{"n_layer": 9, "d_model": 256, "n_head": 8, "n_kv_head": 2, "head_dim": 32, "d_mlp": 1024, "vocab_size": 1915, "activation": "swiglu", "norm": "rmsnorm", "norm_place": "pre", "norm_eps": 1e-06, "positions": "rope", "rope_base": 10000.0, "rope_fraction": 1.0, "qk_norm": true, "attn_scale": 0.177, "bias": "none", "tie_embeddings": false, "parallel_block": false, "extras": ["capped logits"], "init": "uniform", "init_std_qkv": 0.0383, "init_std_o": 0.0, "init_std_up": 0.0383, "init_std_down": 0.0, "optimizer": "muon_variant", "lr": 0.00168, "lr_mult_o": 1.5, "lr_mult_down": 2.0, "beta1": 0.95, "lr_head": 0.00921, "grad_clip": 1.0, "warmup_steps": 131, "schedule": "wsd", "decay_fraction": 0.906, "decay_shape": "linear", "final_lr_fraction": 0.0, "batch_tokens": 65536, "seq_len": 1024, "doc_mask": true, "train_tokens": 401800000, "steps": 6131, "dataset": "wikipedia_en"}
MLP neurons of a small language model. Each row is named by its layer, matrix (gate and up: input weights) and neuron, and shows model dimensions 80-207. Each number is 128 + 24 x the weight over its row's rms, rounded and kept within 0 to 255. A neuron's up and down rows have the sign that makes its largest values positive.
After each neuron's rows, "fires after" lists the tokens most often just before its 100 highest values on Wikipedia text that the model never trained on. A number after a token or word is its count.

L4.gate593 [114 103 112 104 132 110 124  70 106 131 128 127 144 133 133 128 105 138 120 154 101 101 120 132 111  81 140 116 121 144 142 166 142 131 124 104 120  94 123 101 129 140 110 137 149 155 130 127 138 134 178 172 113 105 139 146 153 136 146 165 112 144 176 175 139 161 143 121 110 129 175 156 130 191 111 124 110  94 106 155  99  75 119 145 123 121 152 158 103 164 164 109 133 132 133 127 140 134 175 105 143 146  97  75 139 119 112  89 111 125 129 165 122 140 145 130 118 140 110 144 126 105 165 109 159 110 168 130]
L4.up593 [101 109 102 111 128 144 132 129 124 150 143 121 135 125 103 158 126 137 159 139 178 151 131 160 130 134  97 130 107 112 125 112 171 152 116 107 166 133  98 140 150 149 100 169 132 133 144 112 131 129 161 134 105 106 133 143 149 110 113 137 126 102 110 146 119 161  93 104 112 110 144 125 132 120 122 184 130  73 122 157 138 125 157  99 151 162  95 107 134 115 126 145 152 109  94 136 131 135 111 107 135 140 154 107 123 129  83 118 112 110 131 162 128 104 149 124  93 179 154 130 161 140 112 105  97 136 173 109]
fires after: " an" 20, " S" 13, " C" 9, " K" 7, "us" 5, " s" 4

L6.gate564 [131 120 117 121 150 135 132  92 128 112 161 108 142 116 139 138 130 101 139 116  94 104 158  96 126 102 149 120 164 106  80 109 130 134 148 113 153 124 132 129 135 125 120 118 138  92 153 174 114 162 121 150 153 115  76 126 127  59 144  93  86 132 117 123 137 125 138 115 138 174 139 179 134 158  80  93  99 142 147  88  97  94 160  93 151 131 113 130 161  97 119  95 146 115 110 133 124 124 127 126 139 122 164  77  99  69 131 122 130 142 112 117 151 101 126 120 156 105 137 170  94  68 155 109  73 100 133 118]
L6.up564 [138 139 171 108 136 117 189  96 150 153 118 126 132  91 106 122  97  89 118 129 139 109 156  82 123 111 118 132 139 151 149 124 150 144 135 128 129 101 134 158 131 153 138 143 130 109 107 101  96 155 133 114 154 115  66 133 116 109 103  99 148  65 142 175 146 137 176 169 128  93 144 155 149 158 137 145 140  69  97 142 131 172 138 115 147 112 119 123 135 167 172 123 183 107 100 133 111 110 165 101 167 149 118 178  99  86 118 141 135 137 119 141 145 133 124  95 142 120 139 126 131 115 134 166 145 107 152 146]
fires after: " c" 14, " gr" 9, " is" 8, "v" 7, "t" 6, "b" 6

L6.gate632 [ 98 122 136 122 130 161 127 122 105 109 118 139 106 190 169 106  93 109 129 119 180 114 147 157 119 163 187 154 118  71 133 163 121 121 131 112 117 158 154 135 127 100 136 108  81 120 125 134 106  98 126 131 114 107 144 125 127  93 162 120 136 126 116 144 125 155 108 120 130 134 118 101 111 152 146 173 120 114 114 138  87 125 138 158 146 132 158 145 161 149 107 108 132 119 153 110 103 176 157 103 113 125 159  99 144 148 140 126  85 131 171 163 160 116  98 124 152 120 133 140 155 126 126 123 140 147 146  91]
L6.up632 [147 108  94 163 150 103 174 103 147 116 143 146 140 141 139  85 118 142 124  95 128 145 116 165 126 121 114 113 122 138 132 103 127 122  82  99 113  87 156 140 130 130 136 133 128 122  98 137 145 166 193 103 125 137 101  90 146 138 127 118 104 151 130 159 106 174 135 122 121 144 113 113  83 155 163 111 168 132 116 131  87 136 109 135 108 139 133 153 102 139 115 146 151 116 143 164 126 115 149 116 148 134 121 170 165 107  97 103 123 168  74 149 113 112  94 123 101 141 146 174 130 150 152 167  99 172 128 111]
fires after: " H" 20, " B" 14, "'" 12, " o" 6, " Y" 6

L4.gate93 [130  80 163 131 127 120 123 154 134 155 125 156 156 164 132 105 124 155  96 136 150 161 133 151  93 110 146 103 133 135 114 146 114 111 127  97  87 171 151 143 159 154 104 131 109 131  91 115 165 149 153 179 127 130  83 110 126 131  93  91 117 168 110  89  81 124 115 124 154 173 133 100 132 108 110 131 118 103 140 114 124  92 101 143 132 127 143 107 121 143 153 128 124 111 156 140 205 114 101 150  84 113 133 164  97 118 124 155 127 135 132 107 116 125 131 112 140 136 111 109 121 153 121 142 143 163 130 162]
L4.up93 [109 107 102 151 127 112 152 145 122  74 101 118 122 129  95 117 112 128  99 146  87 146 135 167 104 164 118 129  90 131 108 147 136 102  98 151 130  92 120 104 147 166 125 110  97 132 133 125  99 153 108 143 108 158 120 135 134 138 140  70 138  68 103 107 156 107  99 119 147 131 149 150 144 154 106 139 107 144 100 117 181 104 126 137 109 114 154 141 102 104  87 139 170 123 134 168 159 129 130  77 115 137 141 119 146 102 131 166 167 117  91 136  99 135 136 144  90  83 149 137 128 127  81 114 162 157 108 115]
fires after: "\n" 24, " te" 11, "|---|---|---|---" 10, " p" 5, " B" 5

L6.gate429 [131 131 155  98 137  68 102  99 110 137 105 125 120  94 144 123 141  84 125 139  90 106 111 163 147  84 152 141 111 163 127 100 153 136 101 107 118 124 186 158 144 155 156 120 124  98 107 100 142  99 155 171 137 167 134 116 122 130 121  97 128 131 183 120 135 112  85 157 113 110 160 104 134 136 137 122 130 141 139 117 106 208 158 129 122 124 167 120 143 160 108 126 138 110 158 123  84 106  86 106 118 104 110  77 165 117 122 159 115 115 131  99 126 125 158  91 141  88 173 103 123 134 126 140 158 119 153 143]
L6.up429 [117 127 171 146 178 100 155  98 182 127 153 133 129 160 166  81 138 126 124 149  86 112 119 106 123 138 145 120 126 120 102 120 179 120 142 138  77  87 122 161 127  97 128 162 188 137 117 156 147 120 127 150  95 142 107 114 139 158 133 154 125 161 130 128 125 110 139 170 160  94 130 163 144  89  92 118 110 141 105 106  84 162 162 147 129 112 103 158  91 128 117 126 150 131 118 110 102 133 124 146 161 117 129 126 134 118 126 113 155 106 129 119 142 135 145 146 124 169 134 138 132 140 149 111  97 117 128 105]
fires after: " on" 27, " in" 13, "–1" 7, " On" 5, "On" 5

L4.gate340 [176 104 129 147 125 141  96 177 159 115 163 121 104 119 112 101 113 143 162 128 163 185 123 146 151 114 147 118 122 183 155 130 105 156 123 134 106 122 149  70 127 111  98 143  96 130  71  81 148 135 136 141 130 155 103 101 102 127 151 130 130 127  95 120 115 118  61 148  98 124 165 155 108 156 125 154 155 121 118 123 114 127 115 143 143 132 145  87 140 135 148 156 127 104 113  86 128 161  91  86  94 110 111 134 111 107 127 124 103  94 111 163  90  98 145 117 117  97 113 149 159 122 101 126 140 126 146 152]
L4.up340 [167 135 170 134 117 127 105 149  88 121 129 170 100 130 111 148 156 128 124 126 138 160 141 207 116 112 175 130 134 125 164 143 153 114 131 157 161 124 112 135 142 167 124 138 112 140  99 117 104 155 118 176 194  94 106 159 124 137 149  99 131 100 124 152 115 100 124  87 122 133 141 108 150 132 107 137 127 101 139 104  77 130 111 125 109 103 127 114 142 144 141  98 153 141 119 129 144 183 181 119 111 151 113 132 142 114 125 120 110 171 133 100 115 101 143 141 115 190 132 115 117 167 125 171 129 135 145  96]
fires after: ":" 24, "." 12, " l" 8, "l" 5, "r" 5

L4.gate981 [147 114 131 121 152 108 147 120 116  89 143  97 143 145 148  60 119 134 125 138 139 132 127 157 112 126 117 126 132 128 119 184 132 148 124 160 131 100 122  85 157 106 119 153 113 102 130 124 136 133 142 143 121 111 138 162 122  80 147 145 124 134 127 142 119 149 117 138 127 138 137 124 123 134 116 125 182 130 138 150 108 118 135  96 134 153 111 147 129 111 117 116 156 149 153 105 134 148  67 124 134 113 127  99 146 151 151 142 107  92  97 125 110 179 123 157 162 153  77 141 163  97 162 105 105 102 137 161]
L4.up981 [ 83 102 129 133 130 123 143 136 153 186 162 124 143 120 144 124 124 156 132 179 128 125 139 130 146 104 109 138 145 120 105 117 116  92 116 166 136  51  91 129 139 134 147  88 108 111 104 105 106 152 128  82 116 105 114 116 146 165 144 140 115 186 123 128 104 149 143 118 107 145 109 120 125 175  98 105 148 102 132 131 123 107 145  86 121 143 148  91 151  97 117 100 164 120 135 146 124 142 105 102 109  90 125  94 155 140 128 119 160  91 111 115 143 161 118 187 145 119 172 113 164  99 139 110 157 103 116 131]
fires after: " Re" 17, " he" 10, " con" 9, " s" 8, " De" 7, "us" 6

L4.gate348 [ 94 145 105 113 155 141 120 139 117  75 148 124 166 135 121 152 150 174 110 167 164 121 104  90 122 144 106  77 108  92 126 130 133 162 114  68 138 134 104 154 122 135 123 110 121 153 147 148 157 115 130  73 127 164 137 118 157  96 128  99 133 115 102 133 162 108 126  98 127  98 168 147 113 105 144 136 119 114 117 132 115  95 154 149 119 135 126  98 115 138 145 144 120 134 103 105 111 116  90 112 140 155 119 151 181 143 126 160 123 129 152 135 107 149 115 167 105 164 139 161 149 108 140 140 183 116 135 116]
L4.up348 [137 146 101 165 177  78 128 141 120 121 114 132 125  70 147 129 117 121 126 106 123  92 134 104  97 135 162 120 131 127 135 135 109 103 118 200 126 199  95  94 122 120 176 134 164 134 171 141 146 147 123  97 100 163 108 150 130 161  91 171 156 147 137 116  76 143 145 184 146 153  74 127 119 117 107  84  93 113 128 119 136 129 119 158 104 130 168 117 108 114 133 124 103  81 134 136 113 105 127 116 161 120 113 133 121 116 127 145  71 154 138 148 129 126 140  90  89 128 155 143 117 133 116  86 138 151 135 140]
fires after: " |" 24, " R" 14, "im" 5, "ers" 5, "R" 4, " inter" 4

L4.gate455 [157 100 117 122 101 176 157 167 183 151 110  66  96 152 148 119 117 146 109  94 106  89 156  74 131 114 115 127 134  83 145 145 116 132 115 127  82 126 148 143 126 106 121 102  63 129 155 135  98 123 124 119 152  82 129  92  98 150  99 122 118  91 120  96 138 117 120 168 156 120 171 108 182 166 136  87 120 125 171 127 110 147 141 119 148 104 114 116 163 128 157 110 152 153 138 127 144  87 147 106 166 120 170 120 166 139 104 135 127 145 145 124 170 133 164  96 161 166 113 120 113 160 151 113 143 142 117 120]
L4.up455 [137 116 140  91 135 129 149 157 112 109 123 144 102 131 135 108 107 117 109 101  93 106 137 120 156 152  82 145 111 176 162 135  78 125 126 117 120 121 128 124 100 108 126 124 130 111  88 179 143 110 148 116 166 143 138 161 119 118 141 106 110 100 131 127 173  98 151 130 129  97 123 147 100 113 146 101 125 107 136 119 110 120 125 104 131 155 133 133 100 130 130 120 140 151 147 151 131  98 112 142 112 135  83 106 169 146 141  98 101 142 131  75 140 147 155 118 158 117 136 113 136 161 133 167 123 136 161 105]
fires after: "os" 17, "l" 10, " bl" 9, "il" 8, "er" 8, " R" 7

L4.gate244 [123 169 122 106 117 152 136 141 114 147 147 120 167 108 118 133 145 157 142 117 154 174  86 145 126 103 119 130 108 164 133 106 136 138 125 139 135  93 104 145 124 125 101 141 115 127 172  99 142 169  92 148  94 105 136 115 160 139 100 165 156 132 134 157 158 123 109 117 115 115 115 149 205 130 106 100 132 154 148 167 116  95  91 127 126 101 125 128 143 127 146 147 139 113  94 106 123 110 147 115 160 125 153 105 123 133 121 132 170 151 173 115 122 132 118  72 120 135 135 103 149 124  95 130 107 133 148 153]
L4.up244 [145 133 141 110 138 138  76 142 155 167 113 145  85 109 172 133 154 168 143 115 165 177  97  92  97 106 141 119  95 134 139 172 201 152 119  71  92 152 115 104 136 142 114 172 139 127  99 116 123 107 126 133 130 111 109 118  97 117 148 111 156 114 131 182 159 129  85  94 136 154 150 123  94 159 131 110  96 168  73 100 146 139 152 141 139 116 159 113 156  88 135 144  94 113 118 114 121 106 145 140  89 147 114 128 130 125  98 166 145 120 146 119 100 122  96 118 136 106 109 147 168 119 173 155 131  98 158 123]
fires after: " the" 47, " The" 8, "es" 5

L4.gate661 [122 102 110 106 139 119 138 163  98 155 128 141 114 165 130 149 116 100 144 110 127 134 157 165 150 120 144 149 130 121 155  92 121 120 183 118 103 170 124  98 143 103 115 141  70 135 144 129 104 131 107 168 105 160 112 147 125 144 119 125 135 132 142 127 130 110  98 131  95 147 147 122 115 135 119  92 111  99 110 104 124 142 142 157 116  75 148 134 166 165 128 143 151 137 139 139 134 122 128 122 111 125 119 109 143 197 162 161 150 144  87 108 148 156 119 143 140 159  89 122  88 120 136 113 146 147 157 135]
L4.up661 [ 87 110 148 145 126 157 130 148 115  78  77 125 145 123 108 144  82 153 131 117 113 166 158 149 164 118 192 160 117 141  86 186 107 137 105 177 127 147 137 127 114 120 104  87 137  84 122 102 170 153 144 156 118 103  94 137 105 105 114 122 158 151 117 152 134 101 128 125  96 102 166 104  99 134 124 134 119 137 125 125 120  97  94 119 167 108 158 104 163 109  82 146 112 153 116 141 106 108  75  82 135 137 106 127 152 136 105 134 162 147  85  88 109 122 109 152 132 101 148 116 154 128 124 158 113 131 120 117]
fires after: "-" 16, " \"" 13, " (" 10, "==" 9, "\n" 7, " D" 4

L4.gate906 [177 146 126 127 125 135 188 165  82 120 125 138  57 124  99 139 158 110 136 135 123 129 112 115 142 129  77 111 116 107 114 112  85 145 141 136 164 166 123 142 117 150 133 116 168 181 113 103 177 122 128  74 160 140  84 109 143 130 145 153 131 155 139 121 111  96 123 136 138 155 115 154 113 150 109 169 111 150 122 142 125 117 107 132 105 141 103 139 135 130 104 111 129 107 128 145 136  99 155 105 126 111 168  97 106 127 133 139 103 151 157 163 104 139 117 147 107 104 125  81 114  99 124 126  98 140 108 123]
L4.up906 [135 118 132 113 125 122 160 102 131 116 181 123 128 103 131 115 155 147 110 119 107 131 116 154 106 143 122 101 117 159  91 100 116 152 137 123 118 114 158 133 181 135 146 136 146 131 143 165 176 177 117 170 112 121 108 102 102 126 122 121 123 100 160 124 102 154 119 138 129 141 138 130 148 187 132 135 132 153 134 112 126  82 143 113 168 144 168 150  96 148 167 129 104  92 145  87  99  91 184 177 121 103 126 134 106 125 102 111 154 134  91 119 136 128 139  85  79 124 188 134 145  82 170 123 120 160 158 106]
fires after: "\n" 51, " sub" 6, "The" 5, " tr" 5, " h" 4

L4.gate316 [108 130 132 171 122 109 192 156 147 173 132 175 143 138 126 115 127 140  85 164 134 104 168 135 129  80 145 104 105  75 107 151 151 107 112 162 118 143 125 124 120 141 130 135 114 143 127 135 149 105 104 110 131  91 144 120 162 112 102 104 114 120  93 119 149 146 139 129 162 118 113 126  91 131 111 168 120  69 102 124 114 145  91 139  97  98 124  82 158 147 123 158 102 140 108 147 157 133  95 129 152 136 151 118  84  87 145 125 142 141 144 112 148 110 119 125 144 164 113 137 148 112 146 144 128 184 146 116]
L4.up316 [154 104 131  85 146 127 108 167 143 154 122 166 107 160 104 149  85 100 114 108  95 129 110 150  99 104 158 130 103 142 124 148 155 145 123 138  89 150 157 138 158 103  95 132 126 119 103 160 126 136 140 127 101 160 125 132 121 122  91 144 129 109 124 148 112 132 163 166 103 109 117 147 111  84 125 123 116 154  93 104 140 162 120 108 167 177 155 103 146 160 163 109 114 135 135 154 121 111 124 120 105  63 153 100  97 128 140 203 143 128 160  87 141 118 157 106 110 150 109  91 144 160 108  88 152 104 139 133]
fires after: "\n" 34, "." 20, "-" 5, "s." 5, " |" 5

L4.gate730 [104 110 124 135 132 108 142  92 172 134 121 143 143  80  70 106 126 168 122 141 127 103  97  75 109 131 125 111 112 105 105 117 141 114 113 106 138 170 157 127 134 140  90 137 127 109  97 107 157 119 143 149 123 157 118 130 134 127 143 160 153 182 156 153 143 120 132  96 133 136 115 105 155  94 116 158 160 135 112 106 113 139 120 130 136  89  94 133 115 146 117 117 134 163 143 142  67 150 148 151  95 126 126 118 123 151 147 133 132 201 127 136  92 146 137 106 127 150 152 136 109 152 118 180 114 144 173 128]
L4.up730 [123  95 133 142 127 115 104 119 142 102 133 121 162 105 125 127 137 127 138 154 118 124 147 114 147 148 114 113 111 134 184 152 147 149 123 125 118 159 129 140  96 128 106 134 108 163 117  89 124 151 131 147 106 138 137 113 124 132 112 117 172  84 143 166 136 142 107 151 114 135 113 166 188 103 115 114  79 161 129 134 132  78  94 130 145  97 138 113 146 118 132 124 100 132 169 106  71 147 131 115 153 112 122 174 155 114 110 149 131 123 144 144 109  82 161 141 126 128 147  51 153 164 115 132 117  97  71 134]
fires after: " |" 34, " mi" 7, "unn" 6, " m" 5, " (" 4, " ft" 4

L6.gate228 [132 120 127 125  84  95  87  89 120 118 152 131 157 110 124 109 119 137 169 133 138 139 180 131 158 106 130 134 175 107 151 141 137 115 119  99 139 114 147 128  97  60 102 155 145  85 170 109 116 162 110 166 110 140 117 150 125 137 115 137 120 117 124 123 136 118 124 108 132 125 146 138  53 137 122  96 142 124 145 127 139 142 111 115  93  92 116 187 116 127 155 134 140 129 171 172 135 151 123 176 117  95 123 145 124 135 125 114  86 174 141 103 166 135 108 132 114 106 133 140 110 134 122 136 114 127  91  92]
L6.up228 [ 98 142  84 101 104 122 129 140 159 125 116 137 116 141 172 159 124  97 133 142 116 144 133  71 116 118 149 120 176  87 134 127 173  84 146 127 120 114 104 151 148 144 101 136 133 150 114 134 108 154  93 170 109 147 139 143  86 181 109  96 108 113 148 129  97 117 134 159 103 130 135 130 134 125 127  74 124 102 151 150 148 156 171  73 138 161 148 126 115 116 154 119 176 108 141 108 119 115  93 136  96 123  91 109 105 130 106 195  95 142 151 129 166 165 163 121 110 133 151 116 125 127 140 119  97 141 156  70]
fires after: "\n" 23, "==" 13, " the" 8, "===" 8, "-" 7, " his" 4

L4.gate496 [141  98 128 160 113 130 114 119 153 118 127 163 130  70 153 106 136 136 115  69 146 152 121 124 111 129 108 113  69 141 181  77  85 189 113 100 146 118 111 109 118 143  97 108 117 139 109 126  80 108  99 138 140 131 145 164 142 143  94 139 147 122 135 162 136 103 125 148 100 143 146 131 166 117 104 125 123 158 116 149 132  90 121 113 146 162 140 148 136 147 117 113 162 104 149 141  88 162 117 190 114 169 140 132 121 160 113 141 177 166 138 114 136 131 131  58 141 122 103 107 141 183  94 106 108 120 120 132]
L4.up496 [131 132 161 175 164 124 112 160 133 110 155 158 173 117  89 168  88 141 107 154 124 133 112 122 152 152 121 156 160 145  81 158 134 118 132  82 100  84 129 102 141 147 108 137 116 135  78 113 148  90 140 115 157 114  83 175  87 120 143 163 105  80 155  90 116 104 152 118 132 127 132 124 119 119 153 120 161 143  95 172 118 103 112  89 102 124 117 139 100 142 123 136 163 133 129 139 109 159 141 118 136 146  95 120 115 112 105 151 130 133 135  93 171 100  83 160 101 108 139 122 136 119 136 178 149 157 142 139]
fires after: " G" 22, " F" 9, "ar" 7, "ev" 5, "r" 4, "ore" 4

L4.gate632 [138 140 183 118 136 133  78 150 122 114 115  97 102 135 157 128 147 135 103 153  86 160 139 157 185 115 117 105 143 132 147 124 104 137 123  98 150  91 145 109 185 128 130 111 123 128 136 113 114 141 115 134 142 130  99 168  92 124 115 104  95 137 146 135 163 168 149 123 140 130 129 151  78 109 117 140 168 110 114 125 157 158 156 157 101 111 105 151 119  93 142 162 131 126 131 181 125 120 115 105 122 116 123 135 118  94 159 141 176 162 145 119 123 166 132 157 108 110 132 143 127 146 140 153 111 164 120  93]
L4.up632 [137 120  95 156 136 146 116 123 149 159 115 122 129 136  95 159  66 129 107  82 111 112 148 144 132 129 160 113 137 169 129 164 159 146 144 148  93 119 166 138 147 146 108 133 131 167 123 116 147 135 118 120 128 118 104 134 116 109 112 109 129 128 131 155 141 155 129 141 119  80 149 124 139 152 131  82 134 163  60 174 160 170  75 124 142 106 127 135 131 115 143 119 134 105  97 135 121 167 123 124 142 143  83 110 109  79 140  98 168 119 116 146 139 169 174  89  98 130 121 107  84 118 115 137 109 135 123 117]
fires after: "==" 21, " (" 15, " sub" 8, "R" 6, "O" 5

L6.gate624 [112 124 121 137  89 163 159 150 147 130 147 146 119 168 142 141 141 112 148 109 183 118 154 115 149 145 150 151 123 146 133 153 121 104 143 127 122 140 146 146 135 130 103 116 140  90 107 183  90 136 127 126  78 111 147 153 118 137 182 122 103 107 135 156 128 122 126 182 110 144 149 154  97 152 141 112 131 134  95 122 126 106 137 184 132 154 125 119  97 101 101 127 108 138 113 109 101 106 132 160  73 136 142 124 130  98 153 164 102 156 123 171 128 128 120 139  98 143 117 119 128 103 110 150 125 109 117 137]
L6.up624 [105  82 171 131 155 102 128 138  87 126 101 110 123 109 150 137 124  85 120  97 128 144 122 141 135 150 107  71 134 132 117 133 174  86 129 132  95 112 112 129 134 147 160 126 130 160 148 145 155 104 119 107 100 155 170 138 165 122 152 122 132 120 164 110 132 160 110 176 116 144 121 133 119 171 150  96 148 127 125  88 159 127 114 126 100 143  94 119 141 132 124 100 131 133 116  83 126  92 129  97 105 119 109 151 118 136 113 116 155 117 163 102  88 109 122 120 139 105 121 150 119  73 156 112 124 123 151 112]
fires after: "\n" 56, "'" 10

L6.gate458 [158  66 132 161 134 168  86 178 129 115 129  96 146 127 167 133 106 133 169 105 126 132 167 164 108 138 132 144 170 141 130 117 152 148 113 130 134 144 119 105 133 116 102 160 116 115 114 121 104 101 118 186 133 133  93 159 143 135 140 114 161 107 105 168 135 167  74 122 130 127 157 113 164 148 146  97 143 130 111 129  90  99 115 167 127  98 151 138 119 135 120 146 141 146 138  71 157 150 165 102 128  81 159 138 124  93 140 132 163 138 105 108 107  68  96 170 137 147 128 140 113 145  72 128 137 125 117 121]
L6.up458 [167 122 123 167 120 177 141 118 136 110  96 153 151 120  63  99 117 107 124 130 131 110 137  80 107 139 173 125 104 150 144 147 101 135 135 160  94 132  92 120 101  99 117 147 152 127 149 148 168 149 107 107 130 114 115 111 108 107 176 172 137 156 150  98 145 113 125 122  96 104 130 154 143 108 115 159 148 122 135 129 128 127 169 124 124 130 157  87 146 118 128 141 107 138 131 147 103 102 169 105 145 142 145 111 185 124 183 137 149 161 111 107 158 167 116 151 112 125  91 141 113 155 101 124 107 109 171 157]
fires after: "\n" 24, " D" 12, " dif" 9, "===" 6, " T" 5, " \"" 5

L6.gate570 [138  95 151 131 166  92 151 125 144 130 178 157 102 137 115 108 120  98 159 150  97 152 158 122 110 150 143 128 127 110 156 128  99 143 106 109 123 141 171 155 115  74 118  63 119  84 135 127 147 169 143 166 151 119  93 108 124 119  70 159 142 130 124 153 190 160 143 135 152 151 164 167 153  89 137 170  95 104 102 129 143  99 109 149 106 157 134 110 124 104 123 135 124 127 125 156 144 154 182 148 129 126  85 109 145 141 128 138 108 136 149 111 100 119 131 139 124 149 139 112 152  86 154 154  91 117 119 120]
L6.up570 [107 112 131 114 138 141 142 117 126 130 164 109 148 142 132 138 116 134 140 103 127 130 112 120 129 137  88 117 146 103 185 122 103 101 105  95  96 134 106 142 105 133 144 106 158 165 157 126 161 105  95 169 115 134 118 130 113 147 186 155 135  84 160  80 130 144 123 135 146 146 178 134  79 126 160 132 141 136 158  89 145 114 140 115 135 107 144 142 102 112 118 163 111 141 129  92 199 122 129 115 128  93 124 144 159 159 148 100 149  64 139 111 104 127 137 179 139  91 119 136 162 136 139 123 151  92 151  75]
fires after: "\n" 86

L4.gate189 [132 153 143 117  79 142 120 105 161 130 138 118 151 104 156 109 124  98 104 124 138 133 125 130 162 126 112 136 145  93 157 165 180  94 113 111 156 116 119 136 121 107 159 139 158 116 168 106 131  81 128 129  90 184 109 161 103 113 144 122 116 113 142 155 160 106 122 146 154 141  99 113 101 159 174 106 107  83 141 114 172 134 159 104 150 134  88 148 122 116 151 110 120 124 157  93 163 126 164  87 119 118  95 139 152 162 129 116 151 141 145 143 145 130 133 137 165 114 105 203  45 118 105 112 168 118 152 115]
L4.up189 [128 102 121 143 131 142 153 137  97 130 115 135  76 146 149 115 135 168 130 118 114 146 138 126 141 109  84 113 139 102 128 151 128 136 172 146 113 145 147 154 131  53  92 131 133 132 148 127 140 120 130 185 129 110 127 103 150 169 119 127 186 102 121 109 144  76 104 123 119 135 127 112 152 123 149 103 143 155 169  74 151  83 118 137 135 139  69 128 150 119 122 147 138 112  76 185 162 113  88 119 126 111  96 121 168 114  93 113 136  89 143 161 143 134 145 167 107 129 148 141 146 121 125 160 114 115 107 141]
fires after: "\n" 53, " in" 5, "con" 4

L4.gate375 [114 134 140 128 151 150 103 116 126 149 101 106 107 145 131 117 133 103 115 133 123 130 113 119  64 170 130 132 153  95 131 138 134 116 126  97 132 119 132 103 133 100 228 123 141 145 137 122 156 191 116 100 114 150 128  90 139 134 141 136 146 145 138 141 106  96  94  92 112 147 133 185 107 171  76 144 103 142  98 101 134 140  99 111 107 155 103  94 111 119 112 141 142 143 127 143 106 133  77 114 169  81 156 144 108 115 111 172 117 154 141 144 143 107 148 165 107 111 122 157 144 124 127  91 184 139 105 143]
L4.up375 [115 146 138 141  90 125 132 127 120 116 124 111 112 153  86 158 117  85  78 122  97 113 110 142 136 142 131 110 176 172 112 124 132 128 100 139 130 119 112 154 136 165 134 185 132 133 146  91 125 127 120 124 126 123 123 152 139 150 116  88 115 135 153 169 145  94 158 131 120 169 100 103 146 152 148 101 151 103 135 148 166 141 141 130 149 120  97 152 147  90 136 119 120  98 170 121 137 157 151 119 117 163 121  88 132 117 150 118 132  87  88 133 132 153 124 115 124 124 109 112 109  80 139 129 123 175 158 105]
fires after: " B" 15, " p" 13, " s" 9, "d" 8, " r" 5

L4.gate197 [104 114  95 146 161 136 112 160 132 137 102 138  76 124  82 122 105 155 137 173 155 126 129 143 150 125 146  93  75 144 110 119 127 171 139 151 175 194 167 140 125  97 120 138 136  75 139 153  99 149 123 117 106 107 109 126 172 145 135 139 147 142 142 130 147 113 117 130 163 122  89 143  82 120 141 151 118 142  96 146 120 106 168 121 109 119 104 140 134 153  83 145 131  85 123 123 149  99 177 121 131 146 124 144 116 125 134 199 107 125 128 167 138 108 123 117 112 122 102 152 129 113 135 151 108 146 131 129]
L4.up197 [119 129 125  84 177 102 119 127 138 120 129  81 103  92 122 141 124 116 138 122 154  91 110 145 110 136 109 147 130 135 145 111 124 144 151 128 122 138 127 163 130 133 164 122 105 131 149 158 140 164 140  77 164 136 132 153 145 101 121 137 115 122 132 178 134  93 147 134 126 152 137 116 128 105 142  91 130 124 127 145 109 124 109 132 123 126 126 118 140 160 136 167 173 157  89 129 157 117  59 103 149 109 160 100 133 127 148  97  63 108 163 128 178 149 120 132 138 122 130 113 141 106 164 133 136 157 123  85]
fires after: "\n" 21, " the" 11, "w" 9, "rib" 6, " f" 6

L6.gate902 [121 105 138  97 123  93 100 101 159 145 127 121 158 112 133 137 146 134 121 129 147 118 119 143 138  98 124 148 176 146 127 158 143 126  82  87 118 103 171 124 167 166  95  92 135  88 121  63 136 123 167 152 150 156 163 159  96 154 139 135 180 176 132 167 180 108 109  94 111 120 116 104 110 119 131 115 160 146  94 171  89 132 125 141 140 115 169 129 101 137 135  87 141 130 120 133 167 148  97 117 123 181 124 150 130 159 157 150 146 112 158  97 121 137 149 150  95 116 141 108 158 113 166 157 114 113 159 128]
L6.up902 [123 161 101 178 125 103 124  90 149 108 123 125 119 153 172 135 133  88 117 136  81  79 110 109 107 130 109 140 117 137 151 140 166 133 142 127 158 140 120 124 148 119 169 148  88 137 102 119 145 110 127 162 128 114 100 178 146 135 129 110 134 153 121  93 121 125 120 148 162 174 115 151  94  98 162 136  93 141  86 110 145 160 133  77 120 128 135 129  79 144 146 154 144 141 175 118 109  93 150 142 162 124 135 110 110 128 166 141 113 124 163  97  88 136 150  86 101 150 134 160 162 136 109 119 150 180 147 136]
fires after: " on" 43, " On" 11, "On" 9, " (born" 5

L4.gate921 [ 83 120 144 166 131 108 169 162 127 151 111 125 134 112 114 167 171 116 136 132 139  91 143 133 131 132  55 149 137 116 111  98 167 145 147 156 107 124 145 133 156 120 140 122 105 109 103 108 117 106 111 150 108 101 128 129 120 149 136 158 119 105 104 155 143  94 150 156 110 130 145  85 120 110 122 106 134 127 125  99 148  99 110 149 111 142 127 136 158 108 109 130 158 131 156 152 114 150 141 128 116 116 147 135 142 110 143 148 122 137 126 177 140 110 136 116 128 168  81 109 105 106 116 105  90 132 126 200]
L4.up921 [178 122  96 124  60 134 150 116 112 111 146 156 136 138 174 167 141 159 120 125 117 121 157  78 146 153 113 136 157 127 107 118 182 127 125 172 140 169 159 112 153 150 127 115 139 112 154 112 103 119 157 128 119 129 102 134 152 125 142 122 151  98 139 120  89 118  83 122 128 126 141 128 110 159 150  99 148 120 128 111 180 112 104 117 160  71 107 126 132 114 154 137 134 114 139 142 129 122 109 144 129 169 163 172  92 154 135 126 158 100 107 107 128 130 137 131 151 138 118 130  90 150 135  85 102 142 168 111]
fires after: "\n" 37, "u" 8, "en" 6, " Ab" 4